Weights of a small GPT-style language model, trained from scratch on English Wikipedia.
Size: 14 layers, width 256, vocabulary 1476.
Architecture: RMSNorm before each block, rotary positions, no biases in attention or MLP, untied embeddings.
MLP neurons of a small language model. Each row is named by its layer, matrix (down: output weights) and neuron, and shows model dimensions 128-191. Each number is 128 + 24 x the weight over its row's rms, rounded and kept within 0 to 255. A neuron's up and down rows have the sign that makes its largest values positive.
A block is one neuron, or neurons of one layer that tend to fire together. After each block is what it responds to, as a language model described it from the Wikipedia text at the highest values.

L3.down51 [136 155 151 139 153 137 132 114 102 128 104 150 115 127 119 162 117 167 133 139 110 148 108 141 141 134 134 165 145 156 154 143 139 114 152  98 110 162 167 125 138 133 138 128 174  80 173 108 119  92 147 128 136 120 123 117 131 128 144 124  98 144 155 129]
L3.down69 [144 136 121 137  87 144 133 134 133  98 138 116 127 131 151 127 106 132 117 151 133 122 166 116 134 157 137 133 126 171 104 127 129 124 123 156 149 109 128 111 114 136  73 145  85 111 108 113 154 154 138 164 135 139 117 119 112 104 123 146 142 112 155  91]
L3.down105 [152  99 141 152 107 108 150  87  77 168 133 203 134 124  75 132  99 157 138 152 148 153 144 152 141 131 134 172  89 130 134 153 109 111 129 108 147 131 131 128 119 119  99 153 151 105 115 145 116 106 149 121 138 111  98 148 155 112  81 152 102  93 132 134]
L3.down122 [ 98 178  94 127  76 100 147 143 128 126 150 152  95 110 104 161 122 143 137 118 107 129 152 102 114 132 128 129 131 121 135 139 123 167 166 141 138 131 100 114 110 122 129 111 141  70 121 130 127 144 115 141 122 147 101 139 128 104 134 120 119 145 145 154]
L3.down157 [106 165 138 133  89 129 152 123  92 146 126 108 139 144 148 120 121 176 132 160 138 113 182 112 131  99 170 135 134 165 110 122 130 135 135 168 121 161 134 136 146 113 120 117  78  84 181 134 119 174 139 111 134 144 128 155 110 135 126  99 122 120 137 105]
L3.down238 [114 126 147 141 140 127 111  81 141 140 116 166 168 122 110 129 120 153 103 151  98 114  98  86 117  65 116  98 160 176 127 132  75 141 153  98 147 113 154 191 103 165 103 117 113  78 150  94 144 128 144 172 102 108 115 122 155  95 110 141 157 131 125 142]
L3.down269 [155 144 129 151 199 137 182 122  98 114 103 124 156 131  75  97 162 163 132 153 172  94  99 109 144 177 144 114 164 144 117 140 145 119 121 120 122 153 122 113 174 111 117 175 126  81 161 144 121 139 135 128 128 145 118 164 176 157 138 165 121  99 163 148]
L3.down286 [126  95 159 122 112 165 179 107 123 120 156 119 182 125  82 164 132 118 160 168 159 114 113 115 115 145 152 140  85 124 137 127 170 144 124 143 136 143 139 114 145 164 128 132 122 114 150 136 140 121 131 154 127 126 121 138 106 134 128 136 134  97 144 117]
L3.down322 [128 142 131 106  80 140 168 116 128 149 105 120 105 141 125 192  71 101 176 150 170  92 152 136 118 122 130 121  82 137 128 126 119 117 123 159 150 145 129  54 136 144 129 130 159 144 109  95 118 139 112 126 186 150 143 104 136 153 187 115 128  74 103 123]
L3.down332 [137 148 179 173 157 130 119 107 109 153  75 112 100 122 170 133 152 148 123 125  95 119  94 140  92  96  94 136 130 114  94 147 148 112 126  99 132 136 115 108 132 155 111 156 127 115 118 121 115 117 135  68 148 139 161 145 135 112 129 169  95 114 121 136]
L3.down354 [108 156 121 131 182 118  96 129 131 135 125 136 115 148 125 135 123 148 129 112 125 126 105 123  78 115 160 124 129 129 168 112  97 153 118 109  75  98 144 114 126 184 135 122 109 115 117 168 135 168 157 151 134 105 137 116 156 186 101 130 143 143  62 128]
L3.down369 [120 136 120 136 125 156 142 104 140  96 138 147 177 147 141 145 114 143 126 128 141 135 110 105 159 114 128 108 124 136 104 152 166  98 113 100 127 133 114  76  95 154 110 157 201 145 165 134 202 146 136  99 115  63  87 106 127 111 160 125 112 175 144  96]
L3.down393 [ 78 136 101 132  91 106 127 153 142 102 137 141 125  95 129 127 132 103  78 127 136 139 153 130  94 136 143 129 135  97 141 125 134 127 145 179 174 147 125 122 105 132 119 108 126 133 136 126 155 176 132 154 168  91 148 165 107 145 118 160 123 165 117 112]
L3.down435 [ 77 112 115 155 128 160 108 168 137 117 109  79 131 141 150  98 131 154  93 122 139 152 122 116 145 109 100 148 122 165 164 104 104 114 146 175 136 123 138 121 123 148 117 130  98 113 141 160 102 115 117 134 120 148 114 176 104 111 112 120 137 135 125 113]
L3.down629 [126 129 135 131 144 134 150 102  95 140  99 132  86 119 171 110  96 133 182 159 153 158  83 144 134 120 132 120 147 153 149 164  74 126 145 107 124  94 127 121 126 161  97 105 110 114 171 132 105 119 102 140 107 146 144 130 143 174 123 134 121 102  86  67]
L3.down642 [125 154 139 152 120  98 168 120 140 100 127 116 131 147 134 118 113 144 131 117  81 172 134 104 160 170 149 128 160 138 121 113 100 122 134 140 179 134 135  93 118 155 127 133 104 107  92 135 122  98 128 145 107 131 137 110 105 117 144 114 103 133 105 144]
Description: Wiki heading markup. Fires on the == and = markers that open or close Wikipedia section and article headings (==Career==, ==Demographics==, = Title =), and on a in first-sentence definitions like "is a" or "was a".

L7.down111 [113  92 140 156 131 149  98  97 137 138 125  90  74 140  91  83 111  84 119 130 144 114 171 136 133 129 120 113 134  89 127 137 109 117 112 137 121  81 117 166 162 123 120  97 150 143  99 131 101 103 115 103 122 143 175 172 109 123 133 144  97 136 170 149]
L7.down149 [126 138 139 140 128 147 163 149 138 132 127 120 121  88 128 113 141 136 116 141 142 125 125 149 105 149 120  80 131 137 175 144 111 114 129 133 115 180 121 128 140 121 139  85 110 150 128 121 120 124 126 133 116 125 132 112 154 103 153 127 130 134 150 103]
L7.down258 [ 91 136 163 120 151  93 149 132 124 140 166 131 152 141 148 126 148  83 105  93 129  99 176  94 152 162 109 150 146 143 150 120 136 134  95 172  97 180 113 149 113 158 160  96 136 160 110 126 110 125 124 153 154 149 130 101 166 136 125 130 118 181 147  94]
L7.down295 [ 84 139 147 188 141 115 102 118 115 145 160 157 150 100 150 145  99  97 162 122 121 130 122 106 134 146 133 132 103  68  97 146 135 139  56 131 156 179 121 113 135 155 157 128 115 128 132 170 107 110 116 135 102 158 147 139 116 166 144 118 126 136 110  92]
Description: One, and word completions. Mostly the word one (sometimes two) as quantifier or pronoun, as in one of, one another, one year; also predictable second halves of split words or set phrases: bro-ther, politic-ian, as well.

L4.down652 [140 126 126 146 136 131 100 109 145 121 130 145 127 146 131 145 150 101 128 117 110 118 128 136 114 137 125 131 108 124 129 105 133 145 124 161 135 146 164 133 116 137 101 137 148 120 155 145 141 154 128 108 129 115 143 138 120 116 106 124 152 162 127 125]
Description: Article after prepositions. Mainly "the" or "The" right after a preposition (in, on, from, under), opening a title or noun phrase: "on the opening day", "in The NASA"; also "==" heading ends and word-ending pieces (m-ural, First-born).

L3.down16 [101 102 123 134 100 114 132 140 136 137 127 123 160 143 131 131 120  87 175 143  86 129 115 124 104 172 105 107 101 138 128 109 143 165 124 129 118  97 157 137  92  82 114 102  93 166 155 146 154 121  97 157 135 101 135 134 176 106  78 151 157 145 162 161]
L3.down67 [129 107 133 120 122 145 139 123 136  83 103 119 161 133 126 138 155 130 112 106  82 108 132 110 146 109 126 190 109 116 113  91 160 123  86 157 105 114 136 123 177 118 147 133 158 146 121 126 129 138 121 167 118 134 131 134 122 123 154 135 168 193 117 104]
L3.down120 [129 115 140 189  50 120 131 148 142  86 150 114 107 135  91 140 131  93 131 126  80 119 131 118 122 111 105 171 123 153 126 107 157 136 123 120 100 120 133 130 162 113 159 145 133 138 128 125 144 122 128 128  94 131 129 138  97 115 117 154 118 159 129 139]
L3.down128 [121 117 124 107  63 130 130 154  89 104 117 111 135  81 124 143 118 192 132 122 151 128 111  84  98 120  99 142 109 157 113 157 178 110 158 103 163 117 135 143 105  97 155 161 136  87 164 144 150 125 137 143 130 146 114 134 149 111 123 103 152 143 124 127]
L3.down218 [ 98 123 134 111 116 131  84 136 156 129 164 139 116 120 132 116 121 141 110 133  95 115 129 121 147  85 117 124 158  85 129 100 152 176 159 123 125 176  96 131 180  83 106 105 114 131 149 143 162 144 135 155 126 122 160 107 100 151 117 153 149 165 127 133]
L3.down396 [153 142 116 131 103 133 134 121 127 133 118 149 147 127 139 124 152 132 137 142 117  91 137 156 143 119 106 123 109 124 145 143 128 132 123 140 159 124 133 147 145 144 132 125 138 138 130 136 114 120 143 141 140 121 128 161 110 115 108 131 165 136 137 135]
L3.down397 [131 116 137 131 150 115 121 118 123 126 153 132 101 136 146 150 116 109 117 129 148 130 110 128 111 131 126 159  93 115 143  79 166 161 127 138 129 139 131 146 134 124 196 118 179 156 131 130 144 134 138 124 133 139 135 154 143 142 164 132 132 125 120  89]
L3.down423 [139 115 124 127 158 121 153  89 141 133 100 140 135 141 105 111 149 135 133 123  88 138 119 132 123 123 128 137 189 175 131 152 132 166 151 126 140 126 145 136 165 108  95 141 132 107  72 137 148 131 127 126 159 143 105 140 159 112 126  96 150 142  78 137]
L3.down442 [147 109 126 130 148 140 144  62  98 103 161 160  91 153 131 109 141 123 118 128  90  95 104 131 119 117 147 123  97  72 142  96  97 137 137 142 100 147 136 145 151  96 141 142 120 144 148 111 142 125 114 110 117 140  95 108 104 139 125 113 111  97 113 119]
L3.down444 [129 132  91 134 202 145 155 138 120 146  83 128 171 145  98 164 104 165 105 115 141 135  92 164 113 104 128 129 141 159 134 131 170 128 103 151 135 164 122 105 170 111 166 144 119 143 162 133 148 128 134 121 173 129  77 162 152 135  92 145 110 129 122 106]
L3.down451 [128 124 172 139 133 110 100 120 131 177 132 130 131 126 128 128 127 172 151 115 118 137 125 148  82 142 124 139 160 134 165 106 124 103 133 117  93 113 125  94 152 106 151 119 106  95 149 158 144 105 133 146 118 106  87 131 115 136 118 108  81 170 126 122]
L3.down543 [115  80 122 121 106 146 115 122 102 137 166 124 113 112 135 140  93 124 151 124 125 133 116 114 158 123 166 126 108 148 120 128  91 164 174 110 125 141 121 104 132 114  99 165  99 163 133  87 136  95 134 170 148 131 129 126 133 109 131 124  89 141 148 125]
L3.down603 [128 135 156 134 154 161 133 131  92 135 100 131 134 127 126 160 153 120 135 142 140 157 112 149 165  96 115 120 113 143 153 102 119 157 133 105 101 139 144 105 106  79 141 138  95 153 153 128 123 116 114 139 138 161 122 122 150 140 155 124 137 134 116 108]
L3.down620 [139 120 143  74 109 107 103  90 134 114 105 115 127 124 111 123 136 167 164 120 151 109  93 119 140  94 129 126 124 136 114 124 128 116 101 136 136 111 128 136 129 142 121 107 125  71 130 152 149 117 160  72 154 126 138  97 134 147 145  90 106 153 158 155]
L3.down636 [102 113 126 109  96 143 136 106 154 108 108 139 135 138 140 130 134 135 132 146 110 106 119 150 143 144 108 138 125 125 116 137  94 156  99 127 131 131 164 173 142 123 127 102  87 156 114 125 126 107 128 159 124 117 100 154 127 127 142 111 173 107 154 124]
L3.down671 [107 116 129 124 110 114 113 152 182 161 101 132 154 135 126 130 163 137 147 119  95 129 106 134  81 109 103 152 150 152 134 135 124 102 110 141 130 148 167 153 116 133 124 125 104 143 127 147 146 139 102  94 130 133 156 142 163 118 111 117 156 132 150 140]
Description: Start of proper names. First word or word-piece opening a capitalized proper name or title, mostly The (The Tonight Show, The Observer), also An-, For-, South.

L4.down200 [134 127 125 147 110 159 149 152 117 130 116 116 130 146 118 137 127 112 100 108 128 164  97 118 126 123 144 157 162 129 128 164 110 171 154 114 163 119 115 117 133 113 130 130 108 130 129 138 136 131 128 180  98 130 130 125 100 144 103 117 131 142  95 129]
Description: Section heading closers. Closing equals signs (==, ===) that end wiki section headings such as Cast, Awards, Roster, and sometimes a sentence-final period.